MLP neurons of a small language model. Each row is named by its layer, matrix (gate and up: input weights) and neuron, and shows model dimensions 32-223. Each number is 128 + 24 x the weight over its row's rms, rounded and kept within 0 to 255. Numbers have three digits each. A neuron's up and down rows have the sign that makes its largest values positive.
After each neuron's rows, "fires on" lists the tokens most often at its 100 highest values on Wikipedia text that the model never trained on.

L2.gate299:144143113147087159134086137131132139136116125099112135114167161155134142114106114129135116122125136133126129132119120161075144191108150096148119130081136122132120146146098145115100111110074143094157095119092112127170134125136116097143129144122111135159109135131143120147108088156115121152105131078091159167137175147106117123124130164097136141166113121125139119132128120157138097115141098098088114111159128086120105081119109116135170059133145107130090120126139136119101122125131111126143149080124091130111114130146141125112112134147142127132203162136094168117154108090127090136
L2.up299:107093118144110096131121146131140117176122107139105115117136094135138136115143107118169135163169104113141144105136100148187118147162134143158113131083084104168133127141155120140129127129110145116135107131173161123133132155137145145110168135149137120140063128171138139153077108140145147122112113138134104058102116106063121131138133101096122138155104105123101155121120156118127126092125126133091151108162124111139114120134140138143111094134147105108124117186105140121139114177091129123093115131122122183102135120072079149151178132093116083129138109164166186099144107140151123105
fires on: " |", "ve", "ur", " history", "han"

L5.gate18:094150112121120138137159141108220158163132135115079153099132142097163116109148172147171141135100158121119115131078157096139082138167094115106169124158117138107095160115162130129131148104088143118114148148138137112117093108123115137160109157080099110081107101151100119140155138122137139113109173146133143062118174131159132182164127086109094124131137144136158145130097126152152107129158140136131126163130123089147152132162161110105071118136090147119094097133132159118146106134126100155102140132152163124132105137159124111131125094152122133115136126125147109145174091156127132163
L5.up18:095147116137139128147110095128185124131159124110107153147127116124133116138160121137098149117142101143158130140095121105155176172169105129136106126112155121120132173129102148105127161141133079125078138173127103121124108101106136130155160120119118118149093140190118167108138144119116140144114134132168138131135149128149121149087142112100143155141132077135162122113145122177066148139147140159098113164093138079159121137118121137109134178143103130115112127133189117134104162118099115118153090127121153123115094094105097101102124108189105168130133088103124143153155122120102163143
fires on: " of", " in", "\n", " |", "ion", "ph"

L5.gate599:089156161131155144111140085133113181146146121135147084163107102165141099156121126108103117149187117108123156120128129102113110138162157133157137103128145111143104115107103093081136097131139109111117094147068127172065161096137158146155124093120155131122139150115094135132156113112142077124164104139182166088125124146118153122138077171112099136178107143134142134126120122138142147135086149095111107143148146112165114123131107166129176136144114138085143132153139144121122128131111158128090119105123149089092126122141152113128088145146138144109127109131111156141091132145154143150
L5.up599:090110116127130077103111099153112132096149103139152117107140172127136100065108121122149131081132114103142124095083135144160133113139120169109149139125136151115109173110138152113126141152116091123120134141079118135094168091124167135135134095167149123107167156155107145146172188103118068067116159112125147138124124097160103139151111139119126145107107119171137159160148144139129106109136129119086136147156108120108161131159162150138109120111145126123146113072179149178112101102134122110137131142109135155117158102103150130102123172157140116148130099146134124121138129136144098113
fires on: " under", " |", " (", "am", " H", "h"

L4.gate118:109173107126181127152151116169151097132134119100116099153107115157133153154096104152163095117137161067138142151113109139149078155165124155153123134113127122100103149085120126098143083170125149129139092131144130168160099147141129105078137144155153116102122109139125128111121138131155081116103114120139127131141151128150159135134144169189139160111100153117141113157126121152145110121108134147148124140108125128124145099176133135113117086150101088116138174130137117141099128122123144174121106130149154141136143116136098116118126117075092104131094087154175135128122115114130134152
L4.up118:115101120142126099155138093125084090122100137116155104154148145104139137148149079147126150141142147134084149139164114103120131104152152173129094138118144162123125132098114163109125109124130132141177199118088123144134099112161100139178142103197143071129110096132129123121115185138193149141116093120095137140152139130111107126124096156119131134139148109109085134110121139092136154109079139105112151125153099127131124145159130116155142098146114174119078152114114129104100154155105137157133104118153146163107150127122147142147148080100166129086111156141129162140099116144118133158
fires on: " |", "ort", "art", "ri"

L4.gate695:137177104141120127081109113134165117089104175156106162083123129154099132112145114126096141161134172116159116133134109078134130134108134122170103167185107077098117101142131106123172097103114099112121141138129082113140110141080138141133162172093122131143175110128126131115132136140155128128135131164131155110094139119146117138134142131134081129126112155105156153151130095135079083131131123126151116119135165157087167131114138130132121112163144128136147142104122137117079159180104147101109143094120087062134133143097150116169100151124116119140105149121135105152104150130121124137
L4.up695:127111150147089090135145120113129170102149120152154114105126154108136143097134144118143121098171139133119127124119104127102115160123136136131099092116171110092132062111150084179154129149139129112148128154133095155154142098138127138172099097127100166101138126196134145127096125130157138138160125157096172113105125129100107152148131125161077139102105148112109136137103090133076141103115073135135125124101150101123134083114126099116136142135092086097100104137128148088100146123164083081133130150155118131106162133123136114137138102149111110127113083167166173126144092126093095087
fires on: " re", "ad", "re", "ar", "ak"

L5.gate303:098105108130142097120140144111135090138161133128124084095126138118114104108107114175132104115121112096107133154151142127088132106178150140145112115155156156118106158105171122156121164090108156145131128152152140151077172152124114082121111143090141103159113139107171121143148158123189158149084170105111155128126117109090139108095094120173142107129127098127115143131113154095125133110110121150089181147153169093114131132118112113109158141081141137112105097140075129153137148118136187137098116119146125167137122136155113135122166126114095108146067114150115130116137116164137148110
L5.up303:114171072144105115130160124140136143095173127132121134138125095123149140137132154118103108144113142126156166146111152147119192130118103128117091118132132119105092085107151097152133132124113194057124123152132129152118122133099143085101133130122112128123105170098123127157131090083121120142121122134168179102081094097130148078096116149127137152090125084117148133125162120104108145129164116130149138111127155171141161109127177106075106124176084124117121112136156144116096118146122144169148119106152118120141115128140108124129186168109108157138119103160141094079113125151125081106
fires on: "-", " there", "on", " it", " she", "en"

L5.gate389:132133139139124118161130151131121155092085052104154116099176144127169095105117127124164146147155109138160140149197113120147120098137099111174113151114125135124139133168138120128137132113074137118130134155145110137102104108136137107122130104097109151159152136132118095103123100150165120141147138086112103123140109137111083156129112147121140114079134102165156132129111129097119109179106143102144096109120115101139098135129139153123111127116125149114098123101144092114128148109155104156103124110152175124162100141117124134151131070129090150144147092099153136108116188139122114150
L5.up389:138174158161132133138121174136111157132133122168109160124120095155109167109149133117105109155131163127132145172132181153112132112110147173130185124165097131115140090153079119118185128139148140100158125120072142106155157120121159091142152141102100108158123127155146134175155121144156119131117124114097115119152164115127132124140173121101087112129137116179160146114103117112123119110135111090082082127102103123127159081170124110097170115103128159119110131118109122105101114101108079110201128100110140153114106114125114084073119108099128147135112142141157136104117153155099109141
fires on: " |", "-", " his", " the", " a", "ial"

L4.gate196:155184143117205139161157101126132086139099115153111140154117130128144193104137165067138108115163145156130165107109178099127095122116133110135149130127115094108120125136167126104115147180090108133153112131144143111096143118123119116131113110101132122144088143143125186156101164157172087126161164105128161146138091136133092117135109111143141106092135126166078123142123076129108124138175178111141096132104132155104143131103150075118125106132141138126120113126097107108126144091105105107120167142153155138133128129094096151100124086148139109158077128106146124134136135134101085132
L4.up196:127094175096099124085134065119130142100125135169125133107136117140158097072140149152142080151170128181128131136093137117061120172132113125202140129129159144151139140094109115095122144129112159085076118128115141107115133127168149150139121153098175145163126151172147129146113135133127079135129125144132156133128131163152130118169110144140120169111124119109132121091140132158104071118150119133122113107151157160118077137091102110149131100148157151136123184144084104145142188134137131138119138152137127111166097121129119145127142131122154113149105140104159119146116107143129115162
fires on: "or", "u", "ad", "os", " of"

L4.gate230:133136132166142135143126166131124118161131116127128171091098113138087131120123143094156143118137109135092131131143164081120177156131094132093093141088138136119122135112130086127096170140115133104149122135166108135099137106146135100153138109123160139149155105086122146092087139149171159135110111129126131101129130177119067126122143153121135138107154152152117161169157117106125151162100127160080130107125122117092123107098119097120166104117171108168122138103133157118081146105136131172132146130145184126145101126081095137176103116173173136125140143119107149128135113092121114145
L4.up230:125076079144108137140132144102147132147137130124101144095127130128143123136157135075144112117118110137159142107092146135117155111092100098096142133139135116144128131105119102116121168132116101134114109149134172136190128100130092104112106126085104092157179076123187141096104136139156125103083127102144130120163134194122112117140150085096142142127136138136118079169145127144118133171107141082129138115141119122105079153121132138121161118089153132138152158072133122119079138127117149138095130167123177153142105105080108100112105126177135136129106138101144137103126139093100135108
fires on: " of", "ical", "os", "y", "per", "ic"

L5.gate292:116106129148097123117080098119117102120140144137122120110133109091102140114157117131168115125108133104069158124133114138135113161130098132142123110134137114167152136119145112112120126092115117077123114142122117149142147088103149142117087135153119147142158154147152126146147112102104060122128144125115150123153160106108143151148084092173113122136151094121118109124133132106152122105135112110095112157108122115131140154129142113114130098155056118159139136102156129142187134172155089136112132136125123134188170084101129152152119131129092120125138108078130114147124106118158095131
L5.up292:113136164100164113090131118136121147168124133118149161124174142114113099124117120100088146113104101130131118125173132124097160161134134148121135119153124117146115104136106095113127160164113127121103170127182118098147102114141157127134180153137135120105133137126125149124112134077133139112129144071112134109145119111181100083109153129147110100135171128135136155152089144086130119141126127111157093129130142132143109115107189115129178121168155099146148140138097167099154074124121155104139162115181131094089122134187101126142067117113108108133163142124115132150103128087101129154
fires on: " H", "y", " at", "i", "l", " from"

L2.gate631:143155165152122093137114152144134164118092116133147108158143090153138158112083108188140101150156119139101120135105134159161134163134079116142132114120124134115096090143102134146169118136157134117136117119144117112122185138182168187169158118120142132131135118116148130088124065117115137150160105096108106177135130129129127104124085127139141180170108101187162124166148132100140119135146142131115114146104102113123128126137132146143107118110159132110109130125117131086140180134120124134144143147101121103145102132114114146115109135050106157104142170131128126111140167120124140125
L2.up631:143124123116101097134141158159110098113129118109137146173129118136114107080132089165147083121124150115076143101103128152143151179131144140156144129110099135136107102114130159139078143104093121111121166120115116112142118139182115158087151156113100128135112158083106117148105116098106170129127120138150134139106174120120163102152098116130138155171145106144170122138113122121135091105138149125123156094130100103141126113115157120156137107128146129158053104122123148117137116101109129169144092145097134095136104140129141131169102167113124096077109146135131181150129123121161161109
fires on: " vol", " Vol", " Bro", " Bur", " Bol", "ag"

L4.gate371:138155095169117142118104124092155143165106136094129110121118142138104164114081094159161147106110176131163121080104130161142110157115108137135159148108150157103162140115128129168127078165096148122126135144125144169164104162151104086130122086097147152104148102121143125088085126089129158152090106095125125130141122170118124135097135139133164130165135146154139099136138151126101127138121159168181135134129114109137095115125138150122147085119084100133099150164110159166131158142110135155155076105124116131147133111124113137142146084109130135112134053150109145152114158164109092071
L4.up371:136123096117090136117127118125143118127143105149108118149144129135152154095133103120135108102143099107113109143150080147160065170131165132131075199103190104145113152152118131132123137151124155129147135119137145139099112164136145130140081154149114138148101120137132111115166125144111113145067112102110103126130147153076112159136125192135155110115119156088138136093124148142169126147117107109127149163138122168163156113130125155173130116152118146082138147150131110114154107077120160158156130124159123170111123134110070140197111185093120132107143147147119139117134116140120161125
fires on: " |"

L5.gate383:103153127108154147157146139085090147127122120107115137132061118115114137116114149135153112105136146116113132139170116123109134166123132063106163124121130150082092113107070105119127137118120095129109086149105110115089167169142124114096124127109137099098129140109111129140172143154117159137145120135151113110160109091110110142097133115126088181103125111080139097087138174132097168164159161133115129164142176144139146135158119121184147120087154145115092133129169107159105114157070106139108114105123170097118073122130122081149141142139113102098133123122168114129114106112146111147
L5.up383:105089118108111147157130130111151105148105118101137111128127168105152113148095119116113131168114147183072126134184114091086096101133160124114144137135129109130163123138137090129087120139172180159154168149135129103131108123106115118130141150145145169135182151164182142096145146145110133119124100131124121146122140160169125161108112158124127091150140106124158153139094119127144134129133145116119114150150123188098183147107158121129160106141098091131111132156138107126185132123105117099153148099118104111171106093133161074119129110134155127121092125100106125161076127170148135102
fires on: "-", "j", "ic", "es"

L4.gate241:104149156149118113191128136119085130088137149139103129130096127144088080123121145116159146106118189121103156115103150207135116145114131184115154176115138126146149116106137110135104113099144109141147118142076143141112148130082127071092097107131142148118165106142149135150096113110164140143162166153130153106069121155131126143121109114131095098147142093109122105143161127128128097151124161130155099107130105153127116158175102124141130123133124162134124134132123111077179103131074160123118159139110104138146117116128120160140137184146117144121116116136129131128154107111115102141
L4.up241:132134104122142141132117150157183158124146142151151100137078103096122145113134145166160120114105143108160112100136153106115120090079159122141155102161091115154127116152133105106178117119139124162110144148140093096108122164165120107118111111139115164126146138146106173125135156157131175164155162125123112162108139121073144113099188134142135100208111103119110124131145132136120150090140132130091129147091173122116117153131139125157104138138101118084129066147078121130134159151138109148127126119127137154139123111148097150166100119105126145122114114107132125113115159134104111093
fires on: "or", "0", " =", "oll", "ast", "il"

L2.gate250:111128134116163152169116134128137150150124111085138104146127130103172104153138113121162114177118116160140147134123091116174134139145114118106186103154144115121125106138122109155105158167168124131143118083140129147056138094156137108116163113132103089145117123155142155128105141139117112131162130127120159132113124147155131230102129112102078108142153154188134125120157101104165122158107120127138165095121135162125149116157103117128127152135170113137170092121084154104155130139127170126141154125166121113142095117094120129161125134116108149127147108150136079100068173157152150152
L2.up250:102135130126119160140108125177121155170083104110149172150103107128134165130113142137141123128155155109155146121167103124139173129092118130135161113164140108136130169119094128165165146121133096109133105141166110124145118116136117116100157044133106132119170126142155138083154142115126128129120134153115147100129105135171134159145176129090133138134147126148118133117121142105139163161141134095134087145139139142167107097097143104072154154139107053094127129109087111110165109158110103143104123133118144100134136089097127123135113134126103109124127139145081105120052142166144157124
fires on: " |", " GA"

L5.gate644:079108125131112143112107118110144136122106090144107179119149111141125127108126117177105126105155104123167121121138101174097134125124141131132100134131119147145143114173158134119139122156153139119089115104169145084139114142123130101152150097067110116146132126162098137146132122101148150107146106120160153129123109126125129125105107177156113119164169139112100134135127110166143113114166185118173166193110146144115169154120129144156120119099101134073127101175131096158131117133087134131097155093147129119122090128129145100160148130149139092121143172067124118167126126078154143114
L5.up644:163128160111112106065082140121110121151148101095070136159066120147115087138151145061069082144121134081160127112106159108115148145143125119141117085109143143167147115138099153134125099118128161135115172133114095097128137108145102140158119146158121121117137135151139120138120167153104119151117141126119103112107155156128118103094108155124141133148092129106175144074091157127157152082128139110096161126117153125122178124136107116129125128109106182134166143132122140105113161100116128127121093114112122130118157112134151094134145141118132136094142103138130085150150126134098158131
fires on: "s", " a", "o", "i", " in", "es"

L4.gate70:150094128165136122116140123147134157088122114124112140142098113084135098128142133093115106107129125108133124138081136113104102140069123168158125128074180128132116146136115119131095129120058171121130155124150112102171131134108148123098094138145152112131104099121153146132152178069113103107126166148168105123182139157114111131120110085120118163142166141164146141153167100090143117130145147155115087111115118120129117145094144126111106164159074115168104135121113113125081137139121159161141121142125143146161156133150137195120117156133094136137157097174178144087137176142108123081
L4.up70:150129101083129117099117099085101098143093110165092095116128104094089113131140139138136124114103111133127095133117140113131100124088110183093126085078148147112134148111126109140087161100116142157173112111112090119130138113107124148133095108146143143112112126109196177134129107112116117124099142160163119146087111147114118151148123111126136150117109196132127114173145175123139103110103137109117140144123125146144147108160137115097141128118121139137131158082081147112151129116136152126147155170171120139135128135181158140107098160118087168104149110169100159111119157136124124128
fires on: "ir", " sim", "ut", "ort", "im", "em"

L4.gate327:113094087108060102126148112132143120115150124141115099147139153135109164139116128100129117129121133119189109108092187139129162136101141148148143116162078139117135132138115097119147192162164153114153120174090129115128115095205127147146120139105165135145087136102131096115139090122108180133143134178127149148119154135141105171140177142169140136108099104170101126146087133130148093129119106113133114132120131157158114098128109117105095144112097161093092080083099151138124156147114110130116086089151151126111147153122160119063125138121103122129112152157126168103104156101111144106
L4.up327:114162126183122097112144129125101149130111156138137127162119107122102124107133102121119102160134149135142136135126087139148149100141153160158147111098088054155151134132106157072129136126188143135131109121125112129099103119127131123161157148136131111127131109120163117158122127128134204124160156130106132144113134116152135118128145086096081137114157154172125095142084129137102128118180120092123109092147071129164123129160127156159131150169121124121137139121119148125146135131139083121143147130102150179100184121131140101119141126134136113161109109117133117121135147109123134123
fires on: "u", " 100", "b", " Mu", "v", " Gh"

L2.gate673:131143148147142090117129141144139156137105158169137083175150131142162123092142121122081128161114160090126114170141089104094068113128134125097079141122122150147109140142102123130070098113108118139116127177140160151112093118131118140076133134125114106153136120122159107135114138112138208109141132083102120138119139125116146096157122153105136110124156127085158128137146135131103150120170133170152124149121131083118123135134169116155132119116094100128159144171151093175160087127122117137091146131098137122138088108140087112132194117110123104133128135155139121157151121098137130138
L2.up673:113105159115111102129083122167192134116113135141117105119123089167088122090156140104081139121093215117118153074151087100110058140179112138142137144145122167111106102118104127116134110141093121124120127144126095124097104134119128131123148129109159126116148147113160118107105118149122144158129148120111121102109088126135123128150114133145117080147110104089106159125097054114075116137122142151104083134134124088171083126084156137111156160118119098131119073145126081132150145142089127094085111133130104136115118136092102162116128115113149124125096126127138108152172133157141160135
fires on: "ics", "wards", "i", "ations", "ic", "eter"

L4.gate475:128139163129123090130128098126151175168126152136140150184088157132113087136140088184164140128141167152108125146106090097104113125100113103079153140123156127107126142089143119144127143149082138146157109126131183147113117114113144093101110108112136132146186088153137142136142132114172112118117112108140103115113108144137149101147114106130167155101146159126118137118094101111110158167100073149181106128121140132169145124107130125087099184113141142143158148159119122160100129145084120147170105068106145102133098125124127096154139060134154172128128110111129107133143159124140122128
L4.up475:145111141140153070122127124155136111158121149139069117164140130122138112089122128158095132108118098177135123128111144082168123118121132107169149153134124146112103170099135118107100154175146114131131137107126146148151131140115160129105161116127183104118136125129101160094147170115100129080095117152148103134123123103145157141139125163092108146148107169123137135147139157155073173133137092137136138144096153110149124113080123155152144065112141108133187114125137154152103076077088159145157166124094133134119087093090127118161108156161125159129148113147172093114075141157140144118
fires on: "\n", " |", " served", "|", "==", "-"

L5.gate257:146160161153134100111096131168118125121165152127118145090094132173088090129135106147174128178123111132153079130135134122115109157122115123111157156135139101139142142129103113110093139138111116121099151145141148120114123147135094091138149134087160176125148130105090105136104136175141180133125161130089116116139122108141117113136147177132162113098122117146138123122130188109131149121157084189169099145111132125146135180131178091169131130132146089155160157097114099111131136120131090157106108135121148156128096122099097112108110168118096121111142103131158125122152143111140148103
L5.up257:121140074088084097077143101106128172147082138128124106102125156129105139103148105138109161141118136097115100171133111118171115112110146099128120162088149133121174147120105098109141137099086116119094149110090135118132147115137136109202130133124147153110120125155138106113113148148118098154102082140150171088114147137148100101112147116140108158096145099171154161101114132182156113119104136104152096146150142147150136100137127131135115138107113126130117091093085120118123110120167114097161132132154149117142096127094125086160103144079113106112122162167165122101117114089106136146
fires on: " |", "|", "'s", "an", " Abd", "j"

L4.gate383:164148154138135141119129114136144130139142152122158144129087117137096166072109132144140099108154113174122143121081098121111158134077132127173129107139120137096121099137113131124131150129083131123125136120106101125140116126102127109122133123107071112120130108101129128124111110126139124125101174107157091159130096123125119162145095114114156114089122118132148185082148134187108096146152080090145053119129137131098115117137116159123144081134139108051167112128190159115142129122106130120146137146127135125149083128096127175105105156136108135134103145132126140133126130106119118132
L4.up383:115106127123104136151129095156110137182099101166141153147154151119141089112085167105107136129144101153166140109120095146149129114150134133123074093127134109109118148101122126141123110114119174152188126101109128090161087133119166132140115096121133160098142161125219127163123094064147087117106167096125163124168165184128141131130124168148137153132101142138128164141101154118142121123100123070148083103157186137150149151146139161102169080118109110116108133126134151162120125134114170114110120123120096113114110106150140118114133125096116130096120132172121129105086181132168146139
fires on: "s", "um", " ind", "-", "ly", "ct"

L2.gate145:139136094137124105131120100119159118079137146147117147106111126118142139108099133130172115144166123106146128102122161147119105159093142135138117165124127145166131107125154118163091129123115150135158138091136055177129145092125146113126119133183143068110104139107119112089113097128116126130120125138113115140098108132097101117166158172101120101168139136141147138123148152141140121131112131136148119136165155172108156128140116122117123129160111124080112147087140129136142161150086145117123079089139138146119127116154097137142115136151124092120114124128126099139181081088148110144
L2.up145:180135091122122113082128128135129134133082112154148194149143086138130112140120161122103121157142145142169142103137138141135119118112133129163159162153129143101108150136153107143157091160141118144142132142177066130151132124123145191111129192175161135165122119121075148115120123123133125119119112138141120102143142099150122128129117147125103120102131072132123151097145098103154086139103139126145129112139157060100118120104124117178151127174101127109132139103115127136122126118143112125148095119109139168129126127178152091145156145110122132168119157097144115139118087107170144116
fires on: "e", "en", " re", "el", "n", "ww"

L4.gate625:143088131108120119099129104134138106162095077151114142184151101097110151098130142136096130103132130144128107132105098135062129112180108081079138106153104128107135133105126120138107121125145119097125146078110119125141150175140123135070134128117131123112130093105171146122127116116124139130082164153113118110135128132051133142111091081131128130126113078071135126150130157115094124114145129157131101136137133145102140094125124134138101114132131118079177100098133127130117086118081125124152132196140097086183109151092143122108104106135124114091107134130124121081154132133143126153
L4.up625:126135154116149109121117109109149135120103148104121132141097093165141117112094151092148130131127072147168122150120099122129144134118160085085151151089141145138110113131170093102117110146109141143121156088111125106094144120169100090107149155141158185102095114140132110111131131086149176143123148121139078104113139124109155130132129131139117130134152136145093138141156161148097143152099129106118139134152158122093132089112111085141121086126145090119108140164112113125125079155144149059103100163109093151085130135075125133133130096166143099137120103161107104103113140168133140110
fires on: "-", ".", "s", "es", "o", "\""

L4.gate250:126132144133172138124136135128143163113156164130123111074086122074129128168127072129139180115087119100106111074107132132159147143159089146100157110124110131146090140145123127116150137112131143119131132163139172174148144159165116118179102107149146169118092139149082122165129123109130135111157121117121103143119121154118107155138138111136118114148104127111119139163146146131171112139102150103081158101128154091101124099176122119145114144136147127114098103109168140087125132115113124146138124141135167170069132128157092122156140131124134131130111169102150104153124152135125159102
L4.up250:088144143115134106139095136128110181107092190120145155098087108109126118131162148099126172119111087091167139080123118144148111083184153155119126137100153107098134145107083129131087081154123189108095155124117123125088132118118170138100155106149118106111092142124122140120143128108110134181176121146102101134130088079089133090143150151130128149110136152096150146162171163162116125118095121100090117126142135110139135122138138173144109110092096136094161112149108131129144106086130139154136137121122102170099093099125132116136145138119157074155104132146105151133096161156135108111
fires on: " Don", "K", " John", " Carl", " Sam"

L5.gate309:127124107133135104135196146116139146119136105118135111101151172117135079107105092080144145116091129169117076153157128138130100156111128089137117116112111179096131148114106097130178195139102115137108145122164137152106118155137126085155096136120075165129184079136135109157132140064142155100112151114134134115120129097106118134138094128080119148124130086153102140122125165136134132124123128133140116146130142148113133132141145121133140107160164126160080137098163136137110124118145140113130137163113115153118087171091117124119136171123089098129088155139087132158133141101128173130
L5.up309:118132122137123132143151140127152123073158129207121087152131108154130112115095103120113144142157094177124091139148156071159084124141084138104096113123152135146144132144135098141175142153120135122109149133165136097139125136122172101160156123109185125136119139155113123121122126179158104078122084143112145168123167126156135104107132097133122132108163134101144167135113141159087094140142124111123134124154112106122113089136141080158147149143126127161162135136118193157091150136116121116147120108123117117119128095133134102091152113074124132170141087116111147139099126144140112129
fires on: "-", "+", "/", ":", " |", "ow"

L5.gate355:133125157135070094097123143138136111168118173104136121136143073127128132108073151105176130091145124166124096148091148111140148159145103129122112109110084132210148119108111086141105127099111105142115161147106158182160166119120148098145139100134114133120125129149144101182136162143090120081117169113130144097122127145143144173092093133138124135115086171133132106116117127120147122110152109172175106128105129150134130116146158147092119103136073108129111116112105137110123129134100146118137073139143155113160118136103146126110132098138132126131143118097194116145109161142149144151
L5.up355:138115141149099154080101151168123122145128136132114100131134120154138096152158121144131136079140132151127137115142145133104121121110104098176148081153099159150151136164155087104089150168125082154125135105099164093149142116143144119118099141104149106123180139124132140154138174105135140100116163154149114099131151143120146095165165108118148148125117161124127162152185155149125120139087125070129153116109137116132134119103133128081124093161120114106132184130125102122130146139114140179126159133109126109115154106139097126135110178128160121126159103122077153119126133128170149109
fires on: " to", "y", " on", "r", "iz"

L4.gate331:129108122115173087153142108119156124092143159098152129161077146087146124130128141119112138123101114135120156104138113113061103107114136104151147138137103129144152129119153125099137084147155124072126147110114136117163138123116107162135130107082145122119124139155155131133126142105122135151093085116136097087117133137083132174125109127103125133111141141139200160172117150166124136118150122119157104119112157147171112151123133078112143100141121145173100103160099158152139092154136162121107112195117172143139103135146127121098128107127085159172134129113154098125138127155113110116
L4.up331:139130081093139141144112125141123115128180134121158147153150149091145105148112108184164087119101136169121075163115131151148150164125136147137158127160127122123100148111106137090116156122136115152136116112107160080112119144118112142110143130090138107117109111136141125162122167109155144069144120152127160118135110063142110137142132138102175146165141167124118134127126117151137117092107107110137136137145139060124156145187150128105135133140154098139143127179142125146134137110160089119108131148143117156135110134108127078113146146110094133088090126141136112110195149093144096080
fires on: " Ex", "in", " red", "ral", "ex"

L4.gate358:074123105092103128155142115114147154170092101098171145088119133138156124121111123135116132129150172107095133147132115140094129083139096124113098094161146130153119150139148101164101121139129119120134134088147152155102095129119115119153123106099137167147095085191109092113114123154160165119159116167133158141131144159154131114125076129084119121134136090162141123164134116098129136114135182147167128141106168097140146133129089123126119091072156120151109124104151157148125110135108122107167082135132093127152138121088103108134114118136148134134136109131139094120143187168110137110
L4.up358:135085126100121127119191121171104130148140086117114108114096140142143097135122092104086077097121136130086124128139132129126117108109118135069146137111122095142076158123098117126093146114090105135178141119143098099133110142127067116161099130056109113128128089109182124144137120149129123118108082090121142140128128160157162139087124135109133148109133154158133125129135147114091140150156109140124107092133109118157116145143124128121106167085088121148114090154161112121193118099138133138163123102148149168147116141122126117192117160163112102133139121151096132118103143147091138097
fires on: " |", "ant", "our", "am", "ous"

L2.gate382:109120105121113084147125117114138134169160144118178088103121166100115155130131106146107131117122121123136145120121095120107119052138122149122167108118121099104144120087101125157131158119112167131146134179147136087121113138119132147124107119100076172149162156111102123137097135136144185111098140110110126140130171169124149152183177093147147095162123124159130097130075089138135140117085111152148118104120151108105145127130149132167122104115108141157103121145133166152143140132143101135106123135140118121121162151134140144124146114110137092136135170158100086111113129169135099144
L2.up382:117093104088137121104148119109181160123179148128153147123125136086145138148107128144130156136107121151141128123090124113140117102113138182104108149152120137110146140100090138160129156123095129105120174155120138116124139144129071115114093129133109162085122114094121133130139133103108141130107133101124122100179141173134098155145119100148115119149114095138166152112088117093108106077140125174109135142146147138120121114140127098149111123177152135144109125159099134154113159095112118114148110138129151134116185158144069115130157113142152105119105171158142117126105137131117095126
fires on: "ang", " is", "ch", "iv", "W"

L2.gate329:089149143118123137125158112116135102115067098113192139132095132134133156109158118100159138177107124146129078133140117167139133112136139173163129129112112145113136139100077134134180143142075111137114108127118145123143101172149119099108136125100093145146090135122117092091088118092136145116134118093128146095101155144112123131122115112148142132152105104129097107144104126188106167139111128152114101109093179137130135082122107103084134128118114092143116125139149108120121124145141107112122102125065148147160082143118103118161148109132131104136136152128170144125122106182097139125
L2.up329:101130158157175131111133160172083118123107133141143134103081151111164132117117113144149128142094155171165151130156103131175112142109131115161167118148124153140123074114135121137152151129128122172136155127130115139142147128151137106146143119190107132110111147095111129139096133143137104112101129102109107153126142120107157120074177107148137156136101116126117178132115112126110137123143112135122143081075149153185134082134149124089152133135108099152113136092133126138161100127103099119103147111107158139134149109120137105141131127158113113099128116158121114119131132161132126117
fires on: " (", " –", " ==", "–"

L4.gate512:122134129131118141162124180151121121136130086126132155136130160121162134123088130120155131146085101103137185143117127100081113164142116110102085166127100125118107122177122133147158113132106118168130148138124149141068116104169104093147102144125093163090126156143104169159104132173089155092137129150111122075125138130114088132094156167112109161124122123134131162141158158130138113148121139117153111094151136118082124129130156136107118161105142139107153098102104159145133158150078143132152126150127115116141156136179099123135117133146170141133124138130147131124121143070123102140
L4.up512:132121154132144149137122142108113125152160129141107150173161152152116131133116148118107123101129133148189128116120135117124129185110100132110096095099120138105106124155100144167215084116055126140115136097131155113156115111123137122142141128114130112118115143090087111137150104147133139137077108115127157127076123103138128117120147145124138149135157124146114173122152154151111120120149136157151101161151177151132143127149125118121104132125137138115125106096105133154186116145124100092110113107103137146154114141086147159117115117167094122156191086078151142132138088106141099092
fires on: "r", "b", " un", "st", "ick", "rom"